{"n_layer": 22, "norm_place": "pre", "qk_norm": false, "init_std_o": 0.0, "schedule": "cos"}
MLP neurons of a small language model. Each row is named by its layer, matrix (up: input weights) and neuron, and shows model dimensions 32-127. Each number is 128 + 24 x the weight over its row's rms, rounded and kept within 0 to 255. Numbers have three digits each.
Before each neuron's rows, "fires after" lists the tokens most often just before its 100 highest values on Wikipedia text that the model never trained on. A number after a token or word is its count.

fires after: "\n\n" 63, "career" 4
L5.up817:153098132133131083149100148153116144179121143088118151144132122079085138116143100106141122103176169072153144093081159129129132080123071142136139130091124127184138127138145111143157139130146125107095155114118144120147152152122117121125099123133098128117154158122097137094139124173159069066

fires after: "\n" 51, "W" 4, "and " 4
L5.up86:129123126143164120101120130113138139150114132101150144103141128158087124119114099125123121127137115098156155121160095165134113131120136119142164163132093123124102153104119124155125171100082162157152166123141119138140147086139165141160128114137114122153133167129100113118152175117135131148

fires after: "A" 15, "con" 14, "a" 13, "ex" 9, "ro" 7, "ec" 4
L17.up1216:109151148123120126143122120107160146089123100091155139104093162091144131125144152086117110129126134070104164146122119180156113163143123112141105112135090117094142145137073116101124143103121098103093121104104110092113120147159126133144140144106144113096174089108160089104133115152132115140

fires after: "\n" 60, " " 8, ") " 5, "\n\n" 4
L4.up1480:126081110134166129114137123116154119165095130085101109142130134164124137075148127110113094098101171114113175136129091095122106121170078156122125165136122093146115139124107136117154146130088124118150142115117144134140158147120115112125166143130144136141128109178120099149121116072115083128

fires after: "| " 43, "." 9, "," 6, ":" 4
L17.up1363:091137124126145148085097123120140127083130129134109103118127125117099108105110121129135092133140115139109108139111159121166180123084158144099073118104103118157093102126152149126163122103087175158133137180140139124168162125142133140091140124110138105118146120104154131147078085113150129110

fires after: "\n" 34, "V" 17, "v" 7
L17.up1548:119080148132130089133127171123123146099147163120131117132112129103097109098123106107129125143126105087128126185147125113160118124086121116119108110126102163104113175120158143120144154093141143150139152112120156139126156085117123138154167142105109174105121142096136175100100123171141087121

fires after: "at" 13, "ak" 10, "it" 9, "k" 7, " " 7, "y" 4
L17.up108:134115142146130143108144108073149091135136117154156150111167118164131123063166148124126086205112161121093156169093132128146148125165148086158147140088151129104153136168138114093144140127129161128137123134144126153141115130109109119176196147161124190108164128123124124151117099108131135139

fires after: "\n" 89, "\n\n" 5
L4.up925:122139117133104122104116158122134091151134179154142117153115122151096162137140090191126130130128149130151116092161141138123124087128124154088118128100137161156121152152145135108172158142132148092125147133123112163136090133135101135099138114124114118105153123126134149116155098148179112159

fires after: "\n" 48, "(" 8, "\n\n" 6, "was " 5, "." 4
L5.up282:106172141125098145158089150150160112103111130147168122148122107146099142096108175145122155119114128126118181159115109129114173115118112151154157107074103094126123103060096140106164143104181166134112170098152158138134152131125173120118126132111101116123139127110114160109130152116102133130

fires after: "| " 64, "No" 4
L17.up1151:125128120151134145138180111114117184142112115143084081156152162123139106140149122141113147118122168168092149147130116084072078145136135115135120163141118150026132092126126109162114113119113133130124123127100152100084129152081148133156120145114129136164165126111158119139141105144116108127

fires after: "|" 30, ")" 9, ";" 7, "| " 5, "\n" 4, "|---|---|---|---" 4
L4.up17:117128125105123118127106115115104124088126074130147137123116160115137136142134093160073107122150138106108146129091136131131091153159104130116059139142126129179141109102140161110153104138125143128120131110116162139109100144161076098134130081092102171100110151119098126153117151172127119110

fires after: "Al" 18, "al" 13, "im" 8, "am" 5, "to " 5, "ar" 4
L17.up390:120123137121120161108112120145097160077075107130141096101165121143091085155168123164131101140139096135101116088116130117143133158121099140108072138125157088146158119083150148116123096120157156145127165115121183152135120110114097160136126127120133156121100141114159125162106098104170138157

fires after: "A" 17, "E" 16, "Mar" 11, "| " 5, "R" 4, "ir" 4
L17.up641:198144109091163166150141108123095123114085130121158114143134145140138140098157132147106157122103110159104128100166075121101161135124183117106136100130109148083126125163097120111157113152121119101099187150132149138082156148116103126155143113083137105117136145086148174132133140119146172138

fires after: "d" 28, "l" 17, "D" 17, "L" 12
L17.up634:097140155153165139123112135117119148164149135156144142134109085129148169105130157080200105149154149140119129100149097111098096119145144132123112134095121135110108144145131126125092126138158129148132145136096164111151159129098138130080117143137162128075130119113122122140150122129095105120

fires after: ". " 39, "\n\n" 11, "===" 8, "\n" 5, "st" 4, ", " 4
L17.up35:115127114104139123083132083087118150119126174122087136099105106119153151144126144121094081156137134152128113103152167141159155121163081197083118122155122159124146135142117162157172106076120114114111150135116143158125146120134124165119141155110141123124090141151161130143107096100159119124

fires after: "." 59, "\n\n" 4
L5.up551:141118140147124070131144139150127142212146088133118143118090140103150092107108125100120094149099125156183122091085139148182147161145142168142144129124066123163180148111149148125107122120111172099128144156130079164124132142157116156158121146131143125155136067152079118131117153149123155136

fires after: "w" 17, "W" 12, "L" 12, "D" 11, "d" 7, "st" 7
L17.up473:136140095120135141152112093157051134160137102157117122137119102163146130102113142120117142140124167136103158115124141127100100079168131135139113142175148132155105144145127136099142132132128128128116172142120109075116164141135115122129121116141064124122139088112096129127126158146142114103

fires after: "." 49, "==" 9, "\n\n" 9
L4.up534:118084130152126093165128122113129138158085088130148140129125102099118118101145166112146111136171132135106160115080146147164136122124118191135121141182118128122165115143106134116108135149094129100147103125132117098103132138125126102082156088127084144141159129129116144132097128126109082067

fires after: "T" 48, "\n\n" 18, "." 6, "t" 4, "os" 4
L17.up997:119116099175163128139164152066154134172106125160106157139106178123161120117199144140134148159095133122123098141095097134109141081141168147141165145115133118149170118123107157139131132105110155144113127146103127116121103151085108133104104124092133035107142106114152130115118123167126090124

fires after: "\n\n" 37, "\n" 13, "- " 7, "s" 4
L4.up640:127140123117148164103106085140086096092145154162146124098121068107120105098205092102140113107135102089104122108088114157128164123164137171163184154126125165156082104142174152123166143148129196121098142106113127094088105107118161112124153141168108114049173131141166143128136105114132140132

fires after: "| " 39, "the " 5, "— " 5, ": " 5, "- " 4
L4.up1543:084108150141150127083123135164142180062174126136138099074139150145117127164136137119104150147104155134117175130090123116132131140114113129072127156123105096145159135076133146127157126126118128168106153166094119105127126085123119147113104133135127059124094132117144106151121169157156119126

fires after: "\n" 19, "\n\n" 18, "the " 11, "Asi" 4
L17.up1586:122174132115131106130158141133126124123119159158131123152135219073079086172126148097156124150140135137146127134119153130126118125095117119128141129169123153116136132113123143122110139170094124121162096139168137163126121142169106113111099109114157131089161112130119122131121135123137094153

fires after: "| " 38, "(" 9, "- " 6, "F" 5
L4.up1662:136163103149146154117145144121104130127133174108143114092137116166136171181122096090092135147123099110114123096173113144140125152092143108151100142103122103194155104126135150106116105155128162135164148153085119073137119122152120142148126165155171127092108135106118147146129146155143089059

fires after: "| " 38, "==" 9, "== " 7, "R" 6, "===" 4
L17.up720:160105132178156158140086087154066152105101109149148135077134117090130134111129119132159168140131149168135106115106113129116111132102137168119119124140104152124112110133102123089146124141147111207136123133130146133143084118120151141105170118118127134153114143123130160141149120147117146105

fires after: "B" 16, "N" 14, "A" 7, "y" 6, "n" 4, "a" 4
L17.up233:121118130159134160109116157117168129177099122114140095128138127136128081089113084105137086139097109166150097122105143140107138154137161161153132098141098092117156100148152137107101136113115166129139161113190145096133117145147115132175144128149109120129118149128139091160130157132128127142

fires after: "\n" 42, "ac" 6, "un" 5
L5.up919:110149116142127095118118113164107132082132133109114165167132151128127112101135140131098092101122078106122140149133120127157137108155161125109134121086097129158176125157130141108151153096132136122120131125134136098160135103120100132117116100182128159166166119156165119166138128155149091124

fires after: "s" 38, "S" 13, "es" 6, "w" 6, "sh" 4, "th" 4
L17.up259:075156090187082143080135110125147120147135161149132160137177124188105138143117119125130081156131112144143168090113148113135109142114164144141151155108128103149132096176142083129110141131096111095159164153125133134132124154144146133082111107115122145176102179119143137127135134130117124095

fires after: "\n" 42, "|" 19, "| " 7, "===" 4, "1" 4
L17.up1321:141133106106132094117115120162125150152126173161107112167140137166138150096115135124135089123138139168086124125134146164115089144117145122146145109134143133141107098116109127098131147128092142134153162134148146086142119122114134103159077119141141096146128157146128108115129123116175112132

fires after: "|" 16, "Sp" 10, "sp" 9, "W" 8, "S" 7, "ind" 6
L17.up1230:059100129128135096120110095117123119143136111159147167136106107105150191120160132096129094126125129142109123168078133124146095115099160138196125133143153147185133155144149123112141155118137115125116178165134143151096112123132094136125103161123103135150103085147121157130110151103098138065

fires after: "\n" 76, "\n\n" 9
L5.up1034:127101130171091079117128129131109112094136093114127132150164137131095110104084121115115097103100155139186133154136090114137080131141107109104096118143142118151096132129162143103157154124132153132111152115126122082157153164114105168116165114133139124121139125146111134058165126143100108140

fires after: ". " 34, "\n\n" 21, "\n" 8
L17.up1650:138092093141107104114104104106091146144117122117077093115110111149142161112181136123106095132151163129151120135108144136173132138139086094111152113155140167118065115126110128100099154111123142106138136123125154159161150138095148114131150142130132102122143132132138136084145130116168100149

fires after: "has " 19, "have " 18, "had " 13, "ously " 4
L4.up847:099137126135149146101146107142105121110135089135148122067175160097098146115147105165144107098143160162118143106110139136150117131113175092139124123156124128121091133103161130116105106139106126120147111142118134111137100138123118161170165126172172165125144124122117081052149053138129082066

fires after: "H" 31, "h" 12, "B" 8, "st" 5, "W" 4
L17.up1240:101135129094107134147141113170105113156129121129126093134152090154136101108118138145108162109193120146159095123101121088111115112072139132153076172133106135147144156105103144173139125132133144118119082113117153162103160118160116169099099167137163115146140142097118144122113089107105087142

fires after: "F" 32, "D" 18, "S" 8, "L" 5, "C" 5, "B" 4
L17.up262:132130154138110134140140115129143137135139102219161153130091121176142119166142111111117159136157094109102111089091114115128134137119130115142137144140137143151099129134147128129137118112176122157082131176112156127120136122152081086109130160132093095126145134118097142112104143139145111132

fires after: "| " 47, "." 5, ", " 4, "the " 4
L4.up460:182114122125142143148098141147135139137133117101113129126114131132105116129123149138136075126175114147105133124134112134148144131151126096108153047121125106124123109115142137131112103133104087147125169123148137108115082066121132148134142162110143095089150140166140148192171144065140136168

fires after: "\n" 94
L4.up1433:133099133156126107135121092132128104123092135094140107148153146107088159107127169125098116132150130135121172146154119149124137093156091137066127146116136158164131097145122093141113127108092150087146161147124145104136164167131148083111106181126118129147095164150132173110176105095119135118

fires after: "\n" 65, "| " 5, "s" 4
L4.up170:137140092151131124128118104117093096150139155091124141118147090122130162114170165133099085121133138106109149143142138132166168110128088151133153110138103179127113090101128162145132165124116119125144158127167107098130134110118174168103118151142163114138110171107135150127142069161163103144

fires after: "L" 21, "Z" 10, "l" 8, "g" 7, "G" 6, "Rel" 4
L17.up1642:101135118105101116116108115153075143143075169140122118112123125125113133116091137114136152165171133151151155139080117131148119112120110117109121116171111141142189161097122130131128142120124124178095105118112074150115107157161139106117104190136104139101108143093139137130121133153107117132

fires after: "Her" 12, "H" 11, "m" 10, "h" 8, "or" 6, "Y" 5
L17.up1441:167121182127125107165147112124072105165112120142126068104125132121165140144094105173194078111146136125131146140149127147123083102102136135123083129144148141179137139133145157142118115128146124140180091169115082127123097148158141142145135143133124112133102140145159137114108065177095120115

fires after: "\n\n" 39, "- " 10, "\n" 7, "==" 4
L4.up803:123131133161152132085097130109140113192157162139135131135141104100132167152141143119146117136124099109133150123150149140132154147144100137105150141145130170141158111140093104090104146107079143125113127126126121105172125148131093115091170129127098139119138097132112135103127160142168115087

fires after: "| " 20, "- " 18, ", " 10, "in " 7, "In " 6, "(" 5
L5.up1383:158197105130113138132114114095162112126130141120142104069138119163129116081157126194158114136188170087095122136119116149121120134115138156155105165168141123133109128160103146093132139132116126144134132152183106102144127116115151137146082101147126131061125140107108113143152088137122135132

fires after: "\n\n" 95
L17.up1169:139083127130121115130139109126116132148103115131108157137092109112143132099125128094162090123139146163135150134125148150129116081079127081095142127096132121106095165146089157172124100139138156120108139166095130090087130151126103152159142157114144119124175125122129102080136126146134136126

fires after: "| " 38, " " 12, "(" 6, "−" 5, "+" 5
L17.up917:141104159117103116099130109121115125148130129118114130121140157105138104128126122155118117154142173158110107143122131147095117131108158118144169164129098116125133112156151139076124088089131091143101096144126120110104139124118114126146154153090116093155115120124127144153152100104108163155

fires after: "\n\n" 34, "." 26, "al" 6, "an" 4
L4.up1091:141098123119063086108108118150135128149114121134186099115130140123098138140131109151106152138128185123133119139137123128131116120142150093111119123118168105139106103131147157105116172117128103108144115107127133139153121154147122194134130130090125117126121131153082091095103117168134099098

fires after: "G" 25, "Car" 12, "g" 5, "Cor" 4, "cor" 4
L17.up918:082081115140118116127126116132117120104104166165089132107100116112097148137083132117120111140124118089137148158099163131110151135102101121128151160104054131157144148098139130124145145131080132173119108123177128184128143147111140117102122121113128103114142129125134109137124152137108124164

fires after: "-" 60
L17.up1705:103141129094131111158105117118132136148195099082149116124157101122171100136039157147151085141121105139152151119147133128135111129070156173128140153127155106159127107133175150101124159113098132106119100112130096135139138121099153099127106099148098086100118098133118158100097142121122084146

fires after: "| " 34, "- " 11, "our " 10, ", " 9, "–" 9, "in " 6
L4.up1169:146122127115118106098125175144134117159159137139149111119112129173126109151143059160142153126134078068143132073114159138096115157118153149102096124157157093121132105167132131099129077144110126140134145164129104067155173134118106149161159133139094134088144190170132149153115094109106116166

fires after: "." 33, "L" 8, "P" 5, "l" 4
L17.up839:177142090129148125110134131142107090156138168151104105141160168141117150125102143132120137118135161120156135119089098193143133132137140127080075138140125131103128153127085131104123141171135097088119121132154110128100131096155093111144094110119141079125076073130079125058082111139126146131

fires after: "K" 12, "D" 9, "G" 9, "H" 8, "J" 7, "Ab" 6
L17.up1284:149071126128098130106157154091112106135114134145155119114108129133129158108131135137095117134116152141107101101133160143135155150146134081108125107126126120105122119103123141137172158128149140139168143113114130149124123132108092126156109130141139131102170137106150158156125114128088076132

fires after: "\n" 46, "/ " 10, "the " 4
L5.up197:129116110120100115106152162130113129139098139104111106135127120166136132114113118124097142119094128146129143142138103114148122176144163128105083103120138130159154108127136090161124112118095107137132125079164124120140117131070104132141156149156140099135137140135125118138115112111107091104

fires after: "\n" 31, "| " 15, "–" 9, "1 " 8, "1" 7, "February " 4
L17.up138:125114120134139114109134083137158124133111170159126093135109104106140144132176145144107117121084162126123126140124203161111151126083115128150167150113127130127114144110150096146133171120116071149166132175114083085109152178138130139142131162102114127167139123145162135105134130156092098127

fires after: "A" 43, "R" 14, "O" 5, "a" 4, "| " 4, "L" 4
L17.up690:139113146077123155162140105103112116153113174108164128147099138130137104085099164131078140084140154107132169137146152157207125170141106166126103154142120172123149113138118117188112132101119120132163133109085139094117108140142134110158124145149126175140112129089136152088114092107164129103

fires after: "St" 17, "l" 16, "L" 10, "V" 6, "o" 5, "st" 4
L17.up1504:108147090124098133141126114137114105134080158123186152118084120124125152138132145172130101163139100136121104130113143080081091117129101114136087122115132113116164180136055163141109148140147126140165196170167145157140152122129080121132123118158111128094118092135144134144142151127151131105

fires after: "D" 22, "d" 8, "F" 8, "World " 6, "L" 5, "1" 5
L17.up1675:118128102121138132142103129122121146109133144169106154140127136123107140133126171138090157114105083168129132108147152144111171144131145132100149149152108102134120168154126138097143181116149100113133143155152102136140155156104124115156093120144154166150129118066119123143121152126127090178

fires after: "| " 27, "ch" 15, "the " 10, "ers" 7, "ac" 5
L4.up695:147112110119091137161118140112128214173169083141169130109115140136107112177112148161151083139070173134148166117101137113163069156113144181153143124161131158131133139107101143108126130105121133153141136157164123128137108122111154077112092131139135068133136187130154172152154142122120100090

fires after: "S" 43, "s" 27
L17.up475:146138130148122095158127148153093135128138099125127127135108113151166143156142139127130090166106149116102154133115118125090128085123120176148123176163137144150087157109133131157107103133144167123105139134092103136137130143077120125120110118142140119150133149087119180126131153127116143127

fires after: "\n" 47, ";" 11
L5.up682:159130153116147119125127138091162135148113083112130110163128150111141115082117147116097119161146116089068142162146105139088127125109109138107083132123127149143181094128095103140115145104094119110132141105142137093116138144118138166156114105125120172136077101122116137116128147124103105116

fires after: "G" 32, "g" 20, "went " 4
L17.up88:083118135093115137109175109147105105121134106136117118114173147123121136124100114136153113157127150125140102112125164165160101096107160146087138129146155114123128141141100127110125136158102131167107135175113102113118147163091157142068105162068144115124145137115131132137077134135114145076

fires after: "\n" 43, "| " 20, "Sil" 7, ". " 4, ": " 4
L4.up1523:115109109143117110096137156123156104140134112087108100125119124159125132110148158150125099134139159150119148136175143103152118120132112164108122137143117103132151124117106148088115126120052143124166153131112142129156143102165133130092126133116122114150148097192124136108167097104124089128

fires after: "| " 36, "==" 17, "== " 9, "P" 8, "ference " 5
L17.up1641:134108111139117103118187137111099090118144174124132147168125129124169137116159096086116098127135145135095116142118130123134133149099130133099122142099153159154108100098100140098141118114116126165151151116138131149145135159123181158140151164160106095147094149132138120158170115097137131142

fires after: "v" 19, "qu" 16, "V" 14, "n" 10, "ov" 5, "inv" 4
L17.up1712:128080109165134175116138090151141128107135149135109147116115143118114162107131117099114151093156125123164111124160124151142103101139132112088142107145155128103146181148071122121121120113142125159108095139125166111147119097127122096104096116129103145107115193123104153111116119124100103151

fires after: "C" 22, "R" 11, "Cal" 9, "H" 7, "St" 5, "c" 5
L17.up165:140094126126118139146088109169107123122166151130126140141119138134151130117088140135111155137084100194095125156101166106201140132118131132138115140122123128090081128175147115084114057094153133146150089125147143177106111132131120180151113061125150148081099135138155123141148103170091158123

fires after: "==" 38, "== " 10, "===" 8, "T" 7, "\n" 4
L17.up1663:116120142145152070087133112098157158147112102137123088132120125150134140132138142071145137133142126122150159085158140119126101105156087161164114152143100086147142107160060172136114129129109134180104167122115124152138115140149138143121141110114144154121146135160110110131124100128118106131

fires after: "\n" 80, ")" 5
L5.up1180:109160155129138105119115154114134125136142127132152116125117111123141116122096155194127150137155181134146119143188120130148139105108122143144142115105116125139151114121137145113148094104170145118165094127111155152118153143190126102157091112152117126094118140098094127147162151128110126116

fires after: "\n" 56
L5.up1576:096161169089180122150148132132141131108102158100106142181127165105116115095169146147053088129133137173145147097138135141165122179174131157130130113118082172152158166107119169159128125163116136132155133107146130137110149093126131148140102127159105104167117076144123110156128142139115134142

fires after: "\n" 92
L5.up735:162143146145102156148116137097150093075138136110107153189134113123130130072115127142100114145173107108109115121131136102167120108115138121121126140125144103138134074114135114105118139115175161166152108113151133124148132109118089124153163138122107135095089146099106128123164128131087088138

fires after: "\n" 46, ";" 9, "the " 4, "a " 4, "- " 4, "y " 4
L5.up188:095100118129085133079100106143144139121149127133139152135154134100102123120113143137125154125114128133132153151142161176122141148146152149156147085162110127156154139098129126188171129134152149148132171130111192100138129128139094117145089145101109120099152138177111121139157156146097121120

fires after: "| " 33, "; " 13, "(" 4, ", " 4
L17.up246:184102156131142077148160099104137116116139161144139132124144166101161149120134142165117115118144168095147150152137121141158161160128095105163127133133152133135096098115092108142091132110154147143110078134113115150163085059102106146144118130114147137082151103127103094117124118172084135135

fires after: "\n\n" 16, "==" 15, "== " 8, "Asi" 6, "Not" 4, "===" 4
L17.up1523:133109114149123105147127128133184138125115162153144107158159131135096126169132128089159109136102149127116114109131109130136135131122141137132118130144112139110158086177145113114105137119081131114151111149174140116086130093138185113098095131125158137112146097123149171144142123170127075084

fires after: "R" 62, "r" 4
L17.up50:139086142120137114120128119146104105108127150147116155150094131102117123105154159153116144112121135152082154078161153114146117150089144107123134120103173131132103147133048135146067095122105136134156104168091124164089142130138111138122091117114119116102097106154122143132156123173140149073

fires after: "–" 29, "." 19, "0" 6, "; " 6, "(" 6, "| " 5
L17.up222:115092132094114145119142144119101111121139098163135136138101130102139158139142109148124135118139159105132105079144160091137138129134114161115180156095096137107108145117126165114119152145162113119153123117127168149140127136095162118119163132148142110145099123109116091136093099099119131131

fires after: "\n\n" 64, "career" 9
L4.up1660:093125106150120119125154121094141126179128127105138139109132137112135155111148106157118128121122142128128141151110172127119127115133126120142153064133126134146139125172175131137122155150166182115115166083145152110136119147126064128147141103113170139097112148130126104142111119162125097112

fires after: "| " 26, "0" 22, "+" 7, "s" 4
L4.up1664:127144144114122122064137126120125184089150121115102124134133132128117151096124085112104084136157130122187163110105143138139142156135114131119088141113122125131159147137138122139104138117150110135117121144138157155114136125130092117115140131180136131162125142146160112107079121092151136159

fires after: "\n" 26, "\n\n" 9, "R" 8, "P" 6, "| " 5, "M" 4
L5.up1591:162091129158120135164139112121141123159129142145135109156155131129099116114108144107132141124124166153120142123135144156154082137140138095142129123124096122100146112129122117124112138064145133141120112133136170181120140076121161181141139128120128112147129142148128137127170160110151154165

fires after: "==" 31, "\n" 27, "\n\n" 12, "the " 6, "===" 4, "====" 4
L17.up705:072112146121123144089154139108091123148160147099148113145092133147110138147153163128133118160133115122149125102132116144129135107125183141122134108108157144116186119141110143174126167151152115146154113117103152182151133120109122146121133092131129113137116166122140110127148126082090096131

fires after: "D" 17, "m" 15, "d" 9, "en" 7, "En" 6, "im" 5
L17.up1574:138079095106147103103125118130094125135105106153173149122122125093082157144138102115122065103086104096077134139191116118175094130116122147095130116141116127118094107151113130079168115146148130071097179125134142125123147140095100124130137128146143094117118131118159088121134176129149136124

fires after: "\n" 31, "re" 9, "R" 7, "f" 5, "s" 4
L5.up91:151105114141106098130128145114138101127159139146144122135112129142137139104119128142118130127098141158098145099107112136191124088141076135101176093134123179142108117140159128174129115119110152103130172100133158108099118109141116148124097139131134123128112126110111151136117116144102132115

fires after: "| " 54, "s " 4, "the " 4, "and " 4
L17.up397:092200123112119068129105122146130109119103137117121122112107141105089098101130120126120118141126128132149098152145130176196125112127126127122150169150096122124080109137165161127125125160143143123105132137138114170119119107108118123116130103101090183112110125115080150111105130151129097143

fires after: "| " 60, "+" 4, "\n\n" 4
L5.up455:155115143168129123137158098111136141095126118144146162124156075129135141086147128136159130129116152094129148157110079140092105087114132117125120120129142145106126124162153144117154092129111119159098129159164145091086144154144146101109122104111091153126135134136127122137130120152102122141

fires after: "R" 34, "r" 24, "ab" 6, "c" 5
L17.up870:146111138149168110153075122141110104124131197101113147099131143124120094119107147153115102129123161136132196146139152133162157158128115122130151126123141164132160185117129111154171115136142111136173137117108149132064133113145131098172115103124151142101100133103167149108119099148091064101

fires after: "| " 67
L5.up1145:116120147109124136156154109148146149100112098128092108124141158122109118125114162150133089111135115103107114125127121151149159111166120100121144107119129137132150144129124128130146126137119128123140150172115076169137139117144138149152117158161121155109138103117119147095078143141093154129

fires after: "| " 31, "and " 11, "to " 8, "m" 5, "from " 4
L17.up1066:088163112132113121142130130126150162113130128126096160133118132085123123108149139138130131072169145075119128122122171151143079101116169152131138100123139101134118111132141137129143061172166154076120127176141104161111145127154110099168154163106080119131132166100117120091097165118135117123

fires after: "." 33, "==" 25, "\n\n" 7, "===" 5
L4.up110:125094092169136102165105096124159144179082170137144141138146131096123135132139116091127105177089108138168142138119137129120129179129128126127145120190133095112123088124119130142107095160157129127147112120145089094132195160143119128120121141104158111113127132137114134133119111144125125079

fires after: "G" 24, "K" 10, "v" 8, "M" 8, "Z" 7, "S" 6
L17.up1359:135138139134110126100095157146127141100138173124183119131132086165121104141165136160120163157143161157127100176066134136110096132073119158171138138127083070117120151117112128123198159125166107133152140115089146120101155154097130124126152109135130131159119139114151153104143127150119120139

fires after: "in" 18, "Po" 17, "un" 7, "C" 6, "tran" 5, "In" 5
L17.up849:140110094135143119131141119157144099130151159120147130127091158122098128091176134115123120136100103153124111093173139101112114104115131144115083131191152141107148134093120112125122179146164141137115183124187129105152087125116139129120077130107103122114101138130144126113129122194137124121

fires after: "–" 39, "-" 13, ", " 6
L17.up1038:110145153119130125138104104153127149103163154091133111125123116126152093138102132099156150107136143108139163127123132142110124107171127099121087140080113103146144123154135145139157139108115103089190170150139090143088164131107142116158149130080156122129130119192102121110148180116099146138

fires after: "S" 22, "sp" 19, "s" 12, "w" 6, "K" 6
L17.up1530:122165132085112088150118138093165125146164098124106143087193153110146141163147165104108088131141107152108140138117133103118125151107166149118092133137092123093115083171083126173147128159104116135151133138114100128115097137133149116081131139124158137172115136092112153156094121117122125132

fires after: "K" 52, "invol" 6
L17.up176:115112128114139140140141153105089137128163114119112125075116153142109126118116169161113102135150152111123123116108127112119124148134130120086144112139107119080091112123124100127118114166146152120129143138151156142081125094182065131113121114158114130100112118141155103143140137121119120140

fires after: "the " 30, "to " 9, "at " 6, "his " 5, ", " 5
L17.up1391:122088085085138163167144117149132138101161146090102084107128134155141133102134146156151158150165119141133157086136140112112093105157124145133112128110136134084109128123153121129137121137152105142111116134145158133149121147155113075075114171109126124121132103102094122092135087120072136111

fires after: "\n" 34, "|---|---|---|---" 19, "is " 8, "was " 5, "; " 4
L4.up819:118112134130181134144134100134142135126101156152118099151179157118088170118131098138123120151087101173128154121106137152090139108124124142140140165178142164168176144168131105121133115116146118131183131123148127157062151156144120111135116138109135110151132074120147158095128107137094164141

fires after: "==" 16, "\n\n" 15, "== " 8, "===" 7, "in " 6, "to " 4
L17.up1372:141142122120119154116127106147164136098136111130126133138107096151132101113137121090102120103094106118112116154149151170103096109131123200101134164142086138116135151204154166141112094114089135146113155158123143130084128096141163127115134132115148095135157105129130124104110148125154139128

fires after: "D" 32, "iss" 7, "N" 7, "g" 5, "et" 5
L17.up1784:108098144122121145108163135118128132148104146157154123123142099116175087105092129073124090117150156140114121140110158159144143128115115142099145128122150110113135125122159136132127107130165132102115098137122121125121122128065109133109134147158160119086130123109146140153135145117110123100

fires after: "al" 21, "ex" 10, "ar" 10, "l" 7, "per" 6
L17.up979:117096152142132084121124163139127144169152106129112183109118143108105152149068138107098139153120087128105097135101097103120124095122142117145131117069122140129157085107122180136118128157135066079126154176109095134135148123154103097095159153152132159153107135119127129140158101127108121111

fires after: "." 20, "at" 10, "Col" 7, "pl" 6, "ind" 6, "," 5
L17.up1065:110079155130158098178143131111075158140110141172138106107096153127121165137103150119105126161130115107159121117132146108165155121162139099152168120072132155140181112108099155125117112150130122106121087136096153162174133130139123133138130130145150130141082124129130153117048120117103138129

fires after: "\n" 28, "of " 9, "at " 9, "w" 6, "$" 6
L17.up645:131122165117109141124122128129092083098156201099076109084086096125105123117096129114106081158159129145099145153145128163177138104154115123177158098120119122129147129125187136147100166182126133157130129103115121156152087129153103153084135110140122100132146145127120124132096151150087111154

fires after: "," 40, "." 17, "un" 6, "–" 4
L17.up212:108178137189135152117090143119117127121110125147097126126117167113140127161117107131141126164146080138163106128117149122135143111117177134110113105106145120143112106127154162110153144097150111134104152122140084145140129119102177100148145144127102096099148133141193151121132099092158090138

fires after: "\n\n" 77
L4.up1149:169102136124041106122135151164091138108128123131122120154152140135102126128124117161123139132134151109182131141095086107128093124146142113156162128099125100150128115118155160125136136126133176117128181124146121087150163156126086120161058107135128128130131164134071127132082128160120074078